Part of a small language model's weights: MLP 704 SwiGLU, LayerNorm before each block.
MLP neurons of a small language model. Each row is named by its layer, matrix (gate and up: input weights) and neuron, and shows model dimensions 16-111. Each number is 50 + 12 x the weight over its row's rms, rounded and kept within 0 to 99. A neuron's up and down rows have the sign that makes its largest values positive.
Before each neuron's rows, "fires in" lists the words (lower case) most often at its 100 highest values on Wikipedia text that the model never trained on. A number after a token or word is its count.

fires in: "that" 70, "simmons" 4
L3.gate377:63 51 54 30 60 57 67 36 52 45 35 41 56 62 45 52 51 54 61 54 49 69 43 63 50 44 74 42 53 37 42 51 19 56 43 75 48 50 48 43 59 61 45 65 50 76 50 32 74 61 54 76 56 49 46 42 38 54 46 50 40 46 28 71 54 59 66 37 56 49 47 55 36 41 41 38 36 37 62 33 33 55 75 65 57 63 28 18 41 26 31 32 39 44 38 47
L3.up377:53 38 42 62 45 50 38 54 39 41 42 25 68 49 40 45 49 56 58 32 53 70 60 59 65 54 66 64 66 70 37 51 43 65 54 30 54 30 49 55 44 51 59 50 62 40 52 50 55 51 63 66 43 41 63 53 34 67 42 39 30 53 57 53 58 50 59 28 53 43 58 33 43 51 33 61 56 55 34 54 57 61 55 36 34 44 52 40 32 43 57 40 57 50 43 52

fires in: "an" 40, "anna" 5, "upon" 4, "massachusetts" 4
L2.gate107:41 68 62 46 41 56 66 48 60 62 52 62 51 49 17 31 39 50 57 80 71 46 61 59 67 48 53 59 54 44 58 41 54 48 38 51 61 38 63 55 37 35 56 56 40 57 48 48 60 64 44 58 41 51 39 44 55 44 58 46 52 46 42 61 49 49 16 21 60 44 45 36 37 50 56 56 58 54 55 39 40 65 51 35 47 48 65 45 54 41 55 21 43 45 35 57
L2.up107:51 30 67 45 45 68 50 37 54 47 40 56 46 56 40 56 55 61 61 61 45 47 49 70 33 54 47 40 76 53 55 60 52 46 40 48 53 67 49 54 47 54 43 70 48 29 56 46 51 61 66 49 35 45 44 43 62 42 46 53 61 44 49 34 41 18 25 42 50 40 64 58 64 58 38 55 35 48 54 52 64 77 59 59 49 30 62 55 42 53 70 78 49 44 62 43

fires in: "as" 21, "to" 14, "with" 12, "while" 10, "despite" 8, "following" 4
L5.gate622:59 35 52 46 36 58 60 49 51 37 48 37 41 55 65 48 46 37 45 47 43 55 63 46 56 49 36 52 46 51 45 47 39 55 50 57 77 67 58 42 27 46 38 55 49 44 55 58 49 69 61 37 64 54 60 35 55 46 52 29 59 49 40 49 33 30 58 54 52 46 30 74 40 44 35 59 53 61 34 58 36 34 47 23 54 59 64 49 38 49 59 55 29 48 49 59
L5.up622:60 37 52 47 42 70 70 65 57 48 46 63 47 43 14 42 43 34 53 62 36 53 47 61 54 55 47 48 41 66 56 57 62 51 47 59 57 59 48 44 38 56 42 48 37 43 46 52 41 41 40 27 44 63 52 47 59 54 63 61 45 23 26 48 37 52 43 61 52 69 41 35 70 64 56 63 48 48 61 49 41 60 18 68 54 35 60 40 51 51 43 29 76 47 31 46

fires in: "season" 21, "century" 14, "year" 10, "shades" 5, "europe" 5
L3.gate253:55 60 42 42 57 67 41 58 58 43 60 61 51 53 56 29 36 17 59 49 60 40 46 44 50 48 65 41 40 71 37 41 37 47 60 39 54 44 50 50 53 59 36 42 41 48 75 59 36 42 52 56 60 37 40 52 35 42 44 74 74 46 57 58 33 61 32 48 51 71 43 60 26 48 63 60 24 40 28 46 41 31 44 64 66 45 51 42 54 57 32 48 41 65 59 40
L3.up253:53 50 53 40 60 75 64 34 45 58 20 41 51 50 39 50 22 55 52 38 38 46 36 68 21 41 55 46 29 61 57 47 41 67 52 50 47 33 37 60 48 50 44 68 56 63 66 49 33 62 47 54 55 35 39 46 39 55 45 51 42 33 54 48 44 46 68 57 47 50 38 40 21 61 83 43 43 54 46 63 55 44 62 60 58 37 59 62 50 56 49 44 62 62 58 42

fires in: "out" 28, "entitled" 8, "entered" 7, "enter" 7, "entire" 6, "ohio" 4
L2.gate148:50 42 43 68 66 56 47 60 38 90 29 42 46 37 41 46 56 33 57 47 37 51 44 58 67 12 68 28 73 66 40 44 61 69 45 77 47 50 46 38 48 55 50 60 54 38 34 62 63 52 52 37 52 48 41 34 59 48 55 32 70 54 64 51 63 35 40 44 57 51 50 49 66 78 54 58 36 38 59 39 63 45 28 59 54 34 37 53 34 70 30 52 60 58 34 52
L2.up148:61 56 48 29 45 47 31 57 42 57 46 75 46 53 34 41 51 27 54 74 77 41 43 57 46 50 62 43 63 47 49 57 18 43 49 47 51 57 61 33 47 28 39 69 49 64 68 56 38 44 79 36 47 60 40 34 70 60 44 65 58 53 53 57 51 39 67 60 48 38 51 58 43 47 54 60 36 45 50 53 39 32 41 35 44 43 39 70 45 41 55 45 41 47 58 52

fires in: "with" 35, "to" 31, "by" 9, "as" 7, "on" 4, "despite" 4
L6.gate15:51 44 57 57 74 55 63 31 44 23 38 49 55 52 52 51 51 63 47 48 55 49 38 63 55 63 49 53 69 45 48 44 48 54 58 44 32 45 55 57 49 73 35 40 32 42 53 66 63 62 60 38 44 58 32 69 51 67 36 46 78 47 45 53 52 60 61 51 52 41 43 50 66 47 56 55 44 60 46 51 71 50 28 40 46 56 62 60 26 55 58 36 34 39 65 64
L6.up15:48 33 44 45 46 45 40 52 62 51 59 36 47 46 49 61 57 65 44 47 53 54 64 26 54 28 45 36 58 37 64 45 50 40 52 41 59 43 59 52 60 67 47 35 45 56 61 54 50 56 63 60 57 56 60 70 34 40 60 45 52 41 41 56 64 53 40 78 57 64 25 40 51 48 41 57 46 35 45 58 39 63 32 58 29 56 40 56 66 68 43 56 51 47 58 41

fires in: "that" 58, "ranking" 6, "bacteriologist" 5
L6.gate486:56 36 56 44 63 55 44 50 52 49 48 54 44 54 55 36 51 48 65 75 47 70 49 40 61 25 56 41 25 77 45 44 45 68 57 52 34 31 52 37 38 45 57 47 27 58 36 35 66 36 50 48 73 38 38 37 65 46 30 56 61 63 45 50 58 45 38 18 50 60 68 55 60 53 37 58 42 54 65 47 40 47 55 42 71 31 32 48 50 40 40 61 35 45 40 48
L6.up486:46 45 46 37 61 52 42 46 73 56 54 49 46 37 65 40 40 61 53 51 29 52 46 44 50 42 42 41 43 58 60 52 67 46 42 61 54 56 41 52 58 68 55 60 49 58 46 43 46 58 61 47 72 74 62 49 56 51 55 34 55 39 65 35 64 46 31 37 58 49 32 51 45 67 35 47 66 61 41 44 52 50 63 49 53 41 54 43 37 53 53 53 41 60 47 37

fires in: "at" 44, "by" 11, "of" 8, "geography" 5
L6.gate318:38 60 55 59 56 33 59 63 41 60 47 40 48 49 51 31 63 32 38 50 58 49 63 39 59 23 50 42 71 67 29 46 52 53 29 76 61 48 37 40 50 53 39 55 53 52 46 54 40 31 47 64 45 56 52 47 55 53 32 61 61 60 38 51 53 46 48 42 55 61 35 32 42 54 50 51 28 54 59 38 51 65 31 72 61 67 56 49 38 44 51 47 73 58 58 49
L6.up318:51 49 46 56 55 52 63 68 43 43 29 62 48 56 43 45 73 49 66 66 76 44 59 62 43 47 29 75 63 42 44 58 58 48 44 55 53 42 77 47 60 50 46 45 38 54 46 62 28 43 19 56 53 65 46 56 37 57 41 45 42 68 46 47 38 42 56 42 58 44 42 47 54 52 42 57 38 50 55 56 42 59 40 63 44 42 55 56 39 40 54 38 59 24 38 30

fires in: "as" 41, "to" 28
L6.gate250:57 51 37 71 62 47 43 54 61 47 54 45 60 46 71 50 54 44 35 55 40 56 44 38 17 40 40 54 74 72 24 52 40 45 52 40 63 65 51 46 45 46 42 58 49 50 44 51 74 45 44 78 44 35 39 62 46 53 55 47 48 60 33 72 42 70 47 54 44 45 53 48 37 57 23 55 54 57 31 64 43 68 41 49 25 41 47 56 64 61 65 49 14 36 56 50
L6.up250:42 31 64 65 50 63 63 46 64 51 39 30 39 51 73 52 45 53 60 42 18 41 78 64 66 42 56 41 56 39 45 49 44 54 57 58 35 52 53 63 43 53 33 53 42 27 57 71 31 48 45 70 76 52 36 65 76 65 42 33 35 50 44 44 55 58 69 51 42 43 47 40 63 59 42 46 37 43 56 43 37 57 44 45 48 50 56 70 36 75 47 49 44 54 46 43

fires in: "chinese" 18, "english" 12, "york" 9, "paris" 7, "britain" 6, "urdu" 4
L3.gate649:44 35 59 53 60 56 66 31 43 69 53 52 74 61 62 50 55 40 39 66 73 62 70 60 46 46 52 32 35 61 63 50 62 45 45 39 62 36 61 50 56 46 40 51 38 34 61 37 48 64 54 63 68 41 38 32 55 14 58 59 31 47 64 68 63 68 18 37 54 40 41 57 52 65 19 84 40 37 72 67 53 28 51 66 62 44 39 56 41 62 40 28 35 52 74 52
L3.up649:51 73 52 63 53 54 62 45 54 37 44 60 58 64 42 42 46 40 35 34 56 23 27 60 37 53 43 57 40 58 57 56 58 64 50 29 39 50 43 36 31 48 39 74 51 63 71 37 61 44 56 50 66 39 44 51 47 50 61 37 56 42 33 37 45 48 35 50 55 45 18 63 38 61 32 64 70 76 64 54 63 62 60 57 53 52 44 40 44 50 52 53 36 43 44 66

fires in: "of" 25, "against" 11, "to" 8, "by" 7, "into" 5, "alongside" 5
L6.gate657:43 54 54 65 42 46 52 52 59 38 42 62 44 39 57 21 55 48 41 43 53 29 43 44 53 45 53 46 36 35 40 30 62 57 38 49 51 49 50 69 41 42 28 66 39 31 43 52 40 64 64 66 31 67 50 47 34 34 47 56 56 71 48 29 33 48 44 32 57 72 44 24 17 54 48 53 42 38 48 16 43 46 48 61 51 60 63 43 56 62 44 45 70 54 56 16
L6.up657:34 57 41 44 56 45 71 52 51 44 41 31 54 47 67 38 37 45 45 51 57 54 58 57 43 69 82 35 43 45 54 49 60 46 62 50 54 61 57 40 36 52 68 49 41 71 23 53 37 48 39 39 44 58 62 57 45 50 68 44 75 50 60 34 43 56 75 52 49 55 44 22 40 59 64 55 74 47 45 72 81 59 58 48 57 57 35 40 49 61 48 56 52 60 49 46

fires in: "as" 38, "it" 22, "there" 22, "since" 11, "therefore" 4
L6.gate497:51 58 35 36 37 41 44 71 54 50 54 28 37 46 64 46 40 36 69 99 71 41 39 73 65 46 55 33 56 65 41 60 64 43 42 80 63 47 46 48 39 64 31 46 24 42 60 35 62 50 52 65 48 70 53 54 44 30 56 47 45 54 60 49 75 51 46 61 52 51 48 40 53 57 40 25 44 55 66 66 49 66 34 52 46 78 49 33 47 39 33 64 42 49 17 64
L6.up497:70 57 54 54 51 41 53 54 51 51 56 69 54 44 44 52 31 46 61 58 48 61 53 53 42 59 60 46 41 30 47 51 47 58 60 47 52 45 57 61 32 33 49 57 40 60 51 51 45 62 66 59 53 32 58 68 49 50 64 37 49 45 45 52 37 74 68 51 54 57 55 73 64 35 63 38 41 43 66 37 54 70 42 56 34 65 52 53 24 55 48 38 79 47 58 37

fires in: "as" 71, "that" 11, "asked" 6
L6.gate620:53 42 28 32 29 62 55 71 32 60 52 54 26 33 35 47 52 57 52 71 41 56 43 43 60 61 73 33 73 60 36 54 48 84 38 50 31 46 53 46 60 43 50 61 49 36 43 32 65 62 71 34 56 56 54 47 53 34 46 51 52 60 44 44 49 51 48 41 52 70 62 50 48 53 38 58 33 65 44 26 54 53 42 61 50 57 35 53 37 61 42 35 44 43 32 44
L6.up620:62 43 53 42 48 24 53 69 56 61 23 46 67 47 57 59 54 49 33 54 64 46 46 44 46 57 54 49 35 56 50 43 49 64 58 55 65 48 51 41 42 31 50 41 53 38 49 43 50 38 38 59 37 34 65 64 54 40 56 45 46 44 68 61 74 56 45 53 58 47 57 43 65 25 54 65 61 49 55 46 61 59 56 49 35 58 64 53 52 42 56 34 28 37 44 61

fires in: "of" 16, "management" 10, "early" 10, "take" 9, "drag" 6, "earlier" 4
L3.gate647:47 30 58 56 58 43 64 52 32 51 67 64 40 52 54 48 51 37 58 60 60 60 59 59 40 37 40 38 62 57 46 39 55 54 44 50 69 64 55 54 55 35 31 53 70 60 48 63 44 32 70 52 59 57 26 41 58 32 56 38 41 36 57 53 25 72 60 59 52 62 46 60 74 38 39 54 61 46 44 30 58 52 40 52 63 32 46 49 39 47 49 55 46 52 53 64
L3.up647:38 50 35 52 72 38 59 51 46 42 59 29 45 52 37 38 58 68 42 49 51 46 34 70 49 48 38 41 53 47 51 49 65 45 72 59 60 40 53 67 72 62 58 41 40 41 69 45 41 56 32 50 60 52 47 61 42 49 37 47 58 37 37 56 30 58 35 52 51 63 45 50 57 58 48 40 41 31 47 35 59 48 39 42 64 65 38 71 51 63 53 42 58 64 50 44

fires in: "to" 87
L5.gate52:62 56 70 57 38 50 72 63 51 53 45 49 42 30 42 39 46 42 52 47 47 48 66 54 50 69 71 50 70 46 36 40 60 35 49 65 62 45 60 65 45 66 38 29 49 45 40 40 51 23 43 60 52 56 22 44 44 54 63 58 54 59 32 27 43 70 54 49 38 48 47 37 56 56 38 67 43 44 50 58 37 53 59 59 62 58 38 64 41 70 51 34 40 61 41 32
L5.up52:37 35 56 67 77 57 65 38 58 45 14 57 77 43 34 33 53 64 48 74 50 61 29 38 23 38 43 43 31 37 51 55 69 56 33 57 36 47 45 62 47 46 53 47 44 66 44 61 66 39 62 55 51 48 56 71 44 43 38 64 43 28 54 36 48 55 26 71 46 54 58 57 71 73 49 62 40 37 47 42 54 44 47 29 42 71 55 59 61 53 53 44 59 41 51 64

fires in: "its" 31, "hotel" 8, "action" 6, "aegyptiaca" 5, "focus" 4, "takes" 4
L2.gate642:43 44 55 56 63 59 50 57 50 62 51 53 61 51 45 41 42 33 21 59 53 77 71 51 58 48 82 63 47 54 31 48 64 60 54 50 39 55 45 41 54 47 46 35 51 26 68 56 37 72 52 30 31 32 45 42 25 48 46 66 56 46 49 52 46 49 13 65 54 58 44 49 59 66 43 21 42 70 57 62 36 33 64 66 52 50 58 41 55 42 57 63 52 34 46 59
L2.up642:50 46 47 43 38 45 43 43 65 58 72 20 41 57 48 42 44 41 50 55 77 54 18 54 41 66 58 69 56 33 57 51 43 54 53 42 46 61 39 51 57 37 63 50 58 30 51 40 39 63 50 46 50 44 72 56 39 29 63 65 54 26 43 72 36 46 26 58 43 67 55 80 67 44 52 56 56 79 44 36 29 32 68 37 48 58 68 66 56 34 41 62 64 48 36 45

fires in: "since" 12, "there" 9, "to" 8, "with" 7, "following" 7, "as" 7
L5.gate147:74 53 51 47 47 39 74 50 59 50 68 42 48 56 59 43 43 44 53 77 48 51 71 77 46 37 35 71 43 62 34 51 55 43 57 33 48 61 41 47 24 22 40 47 46 36 72 68 64 50 40 59 47 59 53 63 41 65 51 39 42 36 41 38 57 71 59 52 56 64 61 48 49 37 60 70 62 64 73 43 58 40 54 47 48 59 69 53 61 71 40 39 55 50 37 65
L5.up147:72 54 33 29 32 51 52 55 52 49 59 67 24 40 54 89 29 60 39 46 56 62 29 64 63 52 44 34 69 66 33 58 65 32 50 62 52 80 58 36 51 37 42 79 35 48 39 38 43 52 57 54 33 57 53 41 45 40 57 37 34 33 46 52 62 40 53 47 56 49 58 41 53 63 44 52 30 49 53 49 65 57 38 50 40 42 37 46 43 52 41 27 57 59 40 84

fires in: "of" 41, "ukraine" 11, "nintendo" 7
L2.gate213:51 48 50 45 56 57 67 45 69 43 41 41 64 45 65 43 66 52 37 44 41 48 43 67 37 37 58 70 50 65 25 51 31 39 52 44 48 55 45 40 46 46 49 41 38 50 60 59 45 36 64 41 75 45 49 54 57 23 41 31 51 41 52 51 47 42 51 45 54 56 61 57 38 45 73 41 52 67 68 46 63 38 66 72 60 63 47 72 56 51 34 38 58 55 50 57
L2.up213:60 53 56 21 41 52 71 58 53 38 65 48 60 55 51 67 75 57 40 40 47 28 40 56 16 58 52 49 55 38 28 49 45 54 36 33 23 67 38 48 40 54 57 38 41 56 56 61 62 73 53 50 40 63 28 41 46 40 41 39 66 54 45 46 29 65 71 44 47 32 46 49 45 47 44 71 48 49 49 38 52 26 51 52 64 68 33 41 21 44 51 65 45 39 51 47

fires in: "s" 56, "its" 6
L6.gate682:56 49 56 61 62 50 65 52 59 47 32 37 53 56 64 40 68 39 31 64 52 58 58 54 35 48 90 41 69 48 45 39 48 57 51 65 33 40 63 43 50 29 51 32 38 49 33 50 47 57 54 69 55 64 63 24 34 81 54 50 68 30 57 48 50 70 41 59 51 59 44 51 35 51 50 51 50 34 53 53 33 25 66 55 40 46 40 57 43 49 46 39 35 68 41 61
L6.up682:36 36 38 62 47 45 52 50 50 50 38 56 48 40 48 31 55 68 62 60 50 46 48 52 48 49 44 56 62 51 68 49 55 48 63 34 39 35 64 47 52 69 58 45 71 58 42 47 69 66 51 60 17 65 55 10 60 59 55 37 47 36 60 62 49 34 36 53 45 56 41 38 35 39 34 36 70 51 57 49 37 43 57 51 61 61 28 53 69 24 52 38 49 48 45 45

fires in: "it" 57, "strength" 4
L6.gate507:56 60 71 53 62 55 27 44 58 29 47 49 19 36 46 29 61 17 19 54 43 46 64 49 47 50 43 44 52 49 27 42 52 45 41 47 52 56 47 54 40 51 42 48 50 74 49 58 15 41 56 38 59 63 44 65 55 44 34 52 52 48 54 38 53 82 27 48 50 31 49 47 66 49 42 69 47 40 69 20 54 41 15 44 46 53 41 34 42 60 62 52 63 60 30 57
L6.up507:74 53 37 66 54 56 46 61 33 47 41 62 53 40 50 50 51 52 51 50 56 69 49 56 40 30 46 49 62 15 41 50 69 57 61 72 53 48 48 61 56 68 48 54 49 63 45 64 51 54 40 57 57 57 52 26 51 62 66 44 32 45 56 34 69 73 56 30 49 67 64 57 60 30 60 63 34 60 34 40 40 63 47 45 37 57 40 35 49 28 61 65 42 57 50 54

fires in: "however" 32, "there" 12, "as" 7, "office" 6, "density" 5, "following" 5
L3.gate71:52 49 33 49 45 46 52 71 35 51 43 62 51 46 44 52 48 22 64 57 93 43 46 61 38 33 53 50 48 55 51 31 53 57 36 45 58 46 37 45 38 51 62 51 42 21 51 47 76 44 73 57 47 46 37 63 46 56 58 54 55 33 63 51 57 65 48 36 58 51 32 73 41 32 54 44 38 45 65 48 50 55 41 48 53 60 50 44 32 50 58 48 44 52 57 64
L3.up71:58 41 22 58 41 35 26 40 50 61 58 64 25 42 36 63 44 53 56 64 52 62 40 42 49 60 58 57 57 70 54 49 37 55 48 54 59 61 45 46 35 36 74 71 30 32 65 33 45 48 44 52 59 49 51 46 56 49 47 37 66 33 65 82 50 63 47 65 46 61 51 47 55 32 59 52 48 42 36 39 26 49 31 52 53 44 19 38 49 34 54 45 63 47 52 46

fires in: "by" 52, "that" 20, "when" 12, "to" 11
L6.gate443:37 46 48 54 38 45 56 56 37 59 09 47 66 46 59 18 42 58 48 53 35 72 41 64 43 57 58 56 38 59 45 56 53 25 51 59 54 51 64 59 48 55 66 65 45 74 39 42 39 41 63 52 41 58 42 31 44 54 61 47 54 48 48 32 52 32 55 44 50 27 53 32 28 62 43 51 63 68 39 45 36 50 46 47 62 37 71 61 44 52 37 26 63 74 45 32
L6.up443:45 76 51 60 39 56 30 47 71 39 44 47 58 45 55 57 37 73 72 75 45 72 46 71 53 59 43 59 55 49 49 58 77 55 55 57 54 49 39 45 47 49 43 34 42 61 27 52 46 41 37 66 61 54 52 74 51 49 51 42 60 56 52 66 59 56 45 31 47 51 52 41 52 64 41 43 46 49 62 63 49 41 54 38 70 57 45 60 29 74 55 36 48 40 51 43

fires in: "after" 65, "while" 10, "despite" 8, "before" 4
L6.gate511:42 44 49 35 62 40 60 38 49 49 51 47 66 64 46 55 58 43 39 68 52 57 50 53 30 55 65 68 55 41 58 41 33 48 24 43 66 57 52 23 39 39 35 59 31 52 44 49 58 46 68 38 55 63 37 49 60 41 51 48 13 29 70 62 48 42 34 63 54 27 45 37 53 56 50 63 31 51 58 46 65 52 48 34 75 53 57 68 55 39 50 38 50 67 44 50
L6.up511:55 37 31 59 48 45 47 38 42 56 53 46 58 58 50 34 28 56 57 63 76 52 57 69 38 67 47 47 49 36 17 42 39 23 57 44 47 55 66 39 60 69 63 43 50 41 26 53 46 48 63 49 53 63 69 49 81 41 67 62 33 51 40 58 48 34 85 39 44 49 50 53 43 58 53 47 61 43 53 48 58 28 47 72 51 46 59 20 33 66 44 42 44 41 42 48

fires in: "of" 51, "for" 8, "among" 6, "fij" 4
L5.gate388:68 63 65 42 52 43 51 46 39 66 59 44 46 45 75 63 65 34 35 56 29 48 50 49 59 45 45 54 53 62 35 52 62 70 35 65 42 48 40 61 15 57 41 50 45 46 64 66 65 41 40 51 43 64 38 62 59 24 38 47 48 40 34 52 58 50 37 35 54 42 60 52 46 57 70 65 47 73 56 61 40 48 28 55 59 72 68 62 46 56 31 45 42 34 40 56
L5.up388:47 53 28 43 70 76 56 50 67 45 52 41 48 33 58 74 64 37 51 53 18 48 59 58 51 53 43 45 66 57 48 46 57 31 44 56 78 59 55 46 53 51 46 63 44 44 56 68 43 59 43 62 59 56 54 53 62 37 46 49 64 46 52 45 54 48 57 46 44 50 58 58 35 50 64 21 54 39 66 44 51 64 56 52 58 45 32 64 79 40 80 49 37 35 63 51

fires in: "according" 21, "as" 12, "while" 7, "at" 7, "can" 6, "could" 4
L6.gate131:42 29 40 60 55 40 70 53 62 56 64 43 46 46 41 54 56 23 59 65 50 51 77 52 60 26 70 48 47 35 40 38 49 57 46 47 72 48 37 39 36 54 38 43 45 54 46 52 68 54 38 32 51 54 38 58 58 43 57 45 71 40 40 48 42 38 45 61 52 53 46 52 28 60 54 60 53 59 49 41 48 47 42 67 39 65 32 38 32 54 61 47 64 41 35 57
L6.up131:51 53 54 56 42 47 61 51 63 42 33 46 45 54 32 60 39 56 37 26 35 52 65 62 47 58 57 52 33 42 49 50 61 43 40 69 45 52 34 46 66 40 43 52 65 67 46 44 70 37 73 39 64 39 55 41 74 47 36 52 43 45 53 56 39 51 39 48 51 63 51 72 36 60 51 34 50 53 37 39 52 45 38 77 45 42 31 48 54 33 64 41 38 45 55 54

fires in: "the" 37, "and" 31, "s" 7, "a" 5, "aegyptiaca" 4
L6.gate445:46 47 54 39 30 39 73 32 44 60 66 70 57 46 57 54 81 38 45 49 73 71 44 42 48 36 61 57 47 45 42 09 48 44 46 68 39 48 74 50 58 39 64 39 59 37 53 61 60 61 63 44 50 76 45 37 38 60 49 69 46 60 53 34 65 71 53 50 48 61 39 73 48 56 56 47 45 40 41 55 44 63 56 51 47 53 55 57 40 68 43 52 60 73 62 65
L6.up445:53 44 36 50 55 45 50 56 35 52 55 66 26 56 70 63 28 42 46 63 65 42 47 45 50 61 74 45 46 20 56 47 39 53 40 53 46 56 61 55 44 29 66 23 31 34 48 74 48 60 57 38 44 48 60 31 50 42 44 58 67 47 46 67 49 60 64 40 60 56 65 40 56 64 58 44 20 42 46 60 74 73 74 55 53 31 34 84 53 46 76 67 54 57 48 41

fires in: "it" 48, "film" 10, "molecules" 4
L3.gate161:55 31 32 39 41 48 54 35 39 51 69 53 31 36 58 55 52 50 57 65 58 46 44 48 49 65 64 65 50 43 35 48 71 50 62 33 55 49 46 42 50 47 56 52 71 29 42 60 37 58 60 41 36 66 36 40 47 59 29 46 38 47 40 36 59 64 25 37 55 49 38 28 38 40 50 23 48 32 51 35 53 49 37 41 65 62 75 68 58 74 76 61 60 59 28 50
L3.up161:82 49 49 38 41 59 53 55 36 59 54 65 58 42 82 34 49 52 42 52 50 71 56 38 61 55 33 49 39 46 46 56 48 46 51 64 55 44 29 49 48 66 29 46 60 35 50 44 58 55 37 35 45 56 43 44 38 49 52 27 56 40 45 78 47 42 42 59 52 53 42 55 50 58 46 57 29 43 45 34 32 63 42 40 45 47 47 45 52 52 75 41 47 47 31 52

fires in: "for" 26, "my" 12, "her" 7, "forbes" 6
L2.gate698:48 37 55 59 58 43 83 54 48 45 36 42 53 45 55 39 47 36 46 57 55 62 58 60 40 49 77 36 33 49 51 47 79 55 37 52 55 55 45 48 36 55 59 22 48 30 55 68 50 48 49 44 51 55 48 44 47 44 63 35 70 44 51 57 61 47 71 30 50 50 57 40 60 66 34 69 39 45 49 51 47 50 47 60 54 41 52 42 57 43 45 39 40 49 53 37
L2.up698:52 47 43 44 53 39 67 51 29 54 40 35 33 52 54 38 70 56 38 62 55 53 67 42 68 42 66 25 46 51 36 48 64 54 50 51 58 29 48 45 41 53 62 44 35 44 66 48 47 57 72 45 76 56 59 56 32 47 62 46 54 40 38 59 36 45 36 47 51 46 68 41 52 57 62 76 64 56 48 47 40 43 65 52 52 40 34 70 63 77 30 42 37 52 56 53

fires in: "after" 38, "in" 12, "on" 7, "despite" 6, "ordered" 4, "before" 4
L3.gate42:46 73 49 38 58 38 58 53 61 59 55 34 45 49 55 54 83 38 41 26 73 61 40 44 41 54 55 52 63 64 49 48 43 51 35 50 60 78 26 38 65 40 43 40 27 49 55 23 65 58 42 50 68 72 58 49 50 67 50 36 42 32 47 63 34 28 60 33 53 37 09 52 46 44 39 51 58 36 45 29 55 44 42 52 59 50 48 44 57 51 28 50 41 70 55 29
L3.up42:51 32 43 27 36 36 54 50 64 58 54 68 56 61 57 39 38 51 50 54 45 48 47 45 46 56 44 34 43 44 47 45 75 78 51 60 45 57 59 53 68 33 40 58 61 49 37 31 61 61 55 48 55 38 44 41 48 53 51 57 37 28 51 64 44 45 60 59 50 47 67 35 39 78 24 40 63 62 65 54 50 48 49 56 67 61 66 47 43 59 52 38 45 49 41 47

fires in: "new" 45, "of" 38, "newport" 4
L5.gate456:43 38 62 50 44 23 40 50 33 33 48 51 30 50 80 72 69 58 26 56 47 73 48 31 73 51 44 57 53 39 33 54 63 60 44 46 62 49 68 43 46 41 62 44 27 38 86 65 45 47 69 52 54 59 36 75 53 42 59 51 58 37 47 50 64 31 56 26 54 64 46 44 60 44 79 53 39 54 45 43 47 34 38 59 42 49 47 59 57 41 45 32 40 53 72 72
L5.up456:45 50 79 42 69 45 39 54 53 37 62 56 66 56 50 33 57 43 40 29 69 66 37 56 50 54 42 60 31 53 40 45 52 58 52 61 42 53 50 60 61 55 51 39 25 49 63 59 48 61 52 34 70 25 37 53 59 31 49 43 58 46 35 59 40 55 43 65 48 68 45 57 44 46 47 35 51 53 50 55 22 57 50 57 55 30 42 65 46 60 70 76 47 69 47 48

fires in: "and" 39, "or" 22, "of" 5
L6.gate634:25 58 41 56 34 67 56 55 57 56 50 37 32 47 45 83 51 46 39 56 49 65 61 45 65 40 48 33 50 74 60 46 53 70 40 37 54 39 64 52 65 63 59 50 52 42 45 62 57 57 38 51 43 41 29 32 21 45 63 45 42 50 40 41 61 42 54 48 53 53 63 42 65 42 50 35 49 66 42 60 52 42 47 67 78 39 71 51 53 31 57 43 41 33 46 62
L6.up634:49 22 67 46 51 56 34 58 59 58 46 29 50 38 57 51 56 50 57 42 40 72 34 63 67 53 56 60 62 59 57 35 43 40 61 73 49 48 57 51 79 50 52 47 47 52 48 51 51 50 33 36 64 69 49 36 69 68 45 48 59 44 29 58 61 34 33 52 45 63 57 61 43 43 34 55 71 63 50 36 57 60 76 42 51 56 29 33 57 50 49 50 27 44 21 39

fires in: "chinese" 17, "german" 12, "english" 12, "italian" 9, "japanese" 7
L3.gate165:51 57 46 57 60 39 64 44 51 51 61 63 26 39 40 71 46 53 55 54 66 40 61 76 60 58 51 61 47 60 55 50 56 70 33 40 47 54 54 47 40 35 51 42 58 42 39 30 55 54 56 54 60 43 29 45 47 25 51 50 66 52 50 42 50 58 43 29 58 73 29 64 48 62 54 59 40 49 58 64 12 57 40 54 72 49 54 85 41 54 40 39 64 32 39 48
L3.up165:42 62 41 70 43 28 29 44 50 43 45 57 49 43 40 64 40 46 56 75 54 53 48 49 70 38 38 67 53 70 59 59 55 53 35 52 52 58 56 37 32 26 50 41 44 59 42 45 38 48 44 48 66 41 29 51 58 41 50 35 80 39 35 35 65 34 49 65 49 48 36 74 64 58 42 53 44 41 44 44 38 48 30 61 63 62 33 49 55 65 35 42 50 33 68 60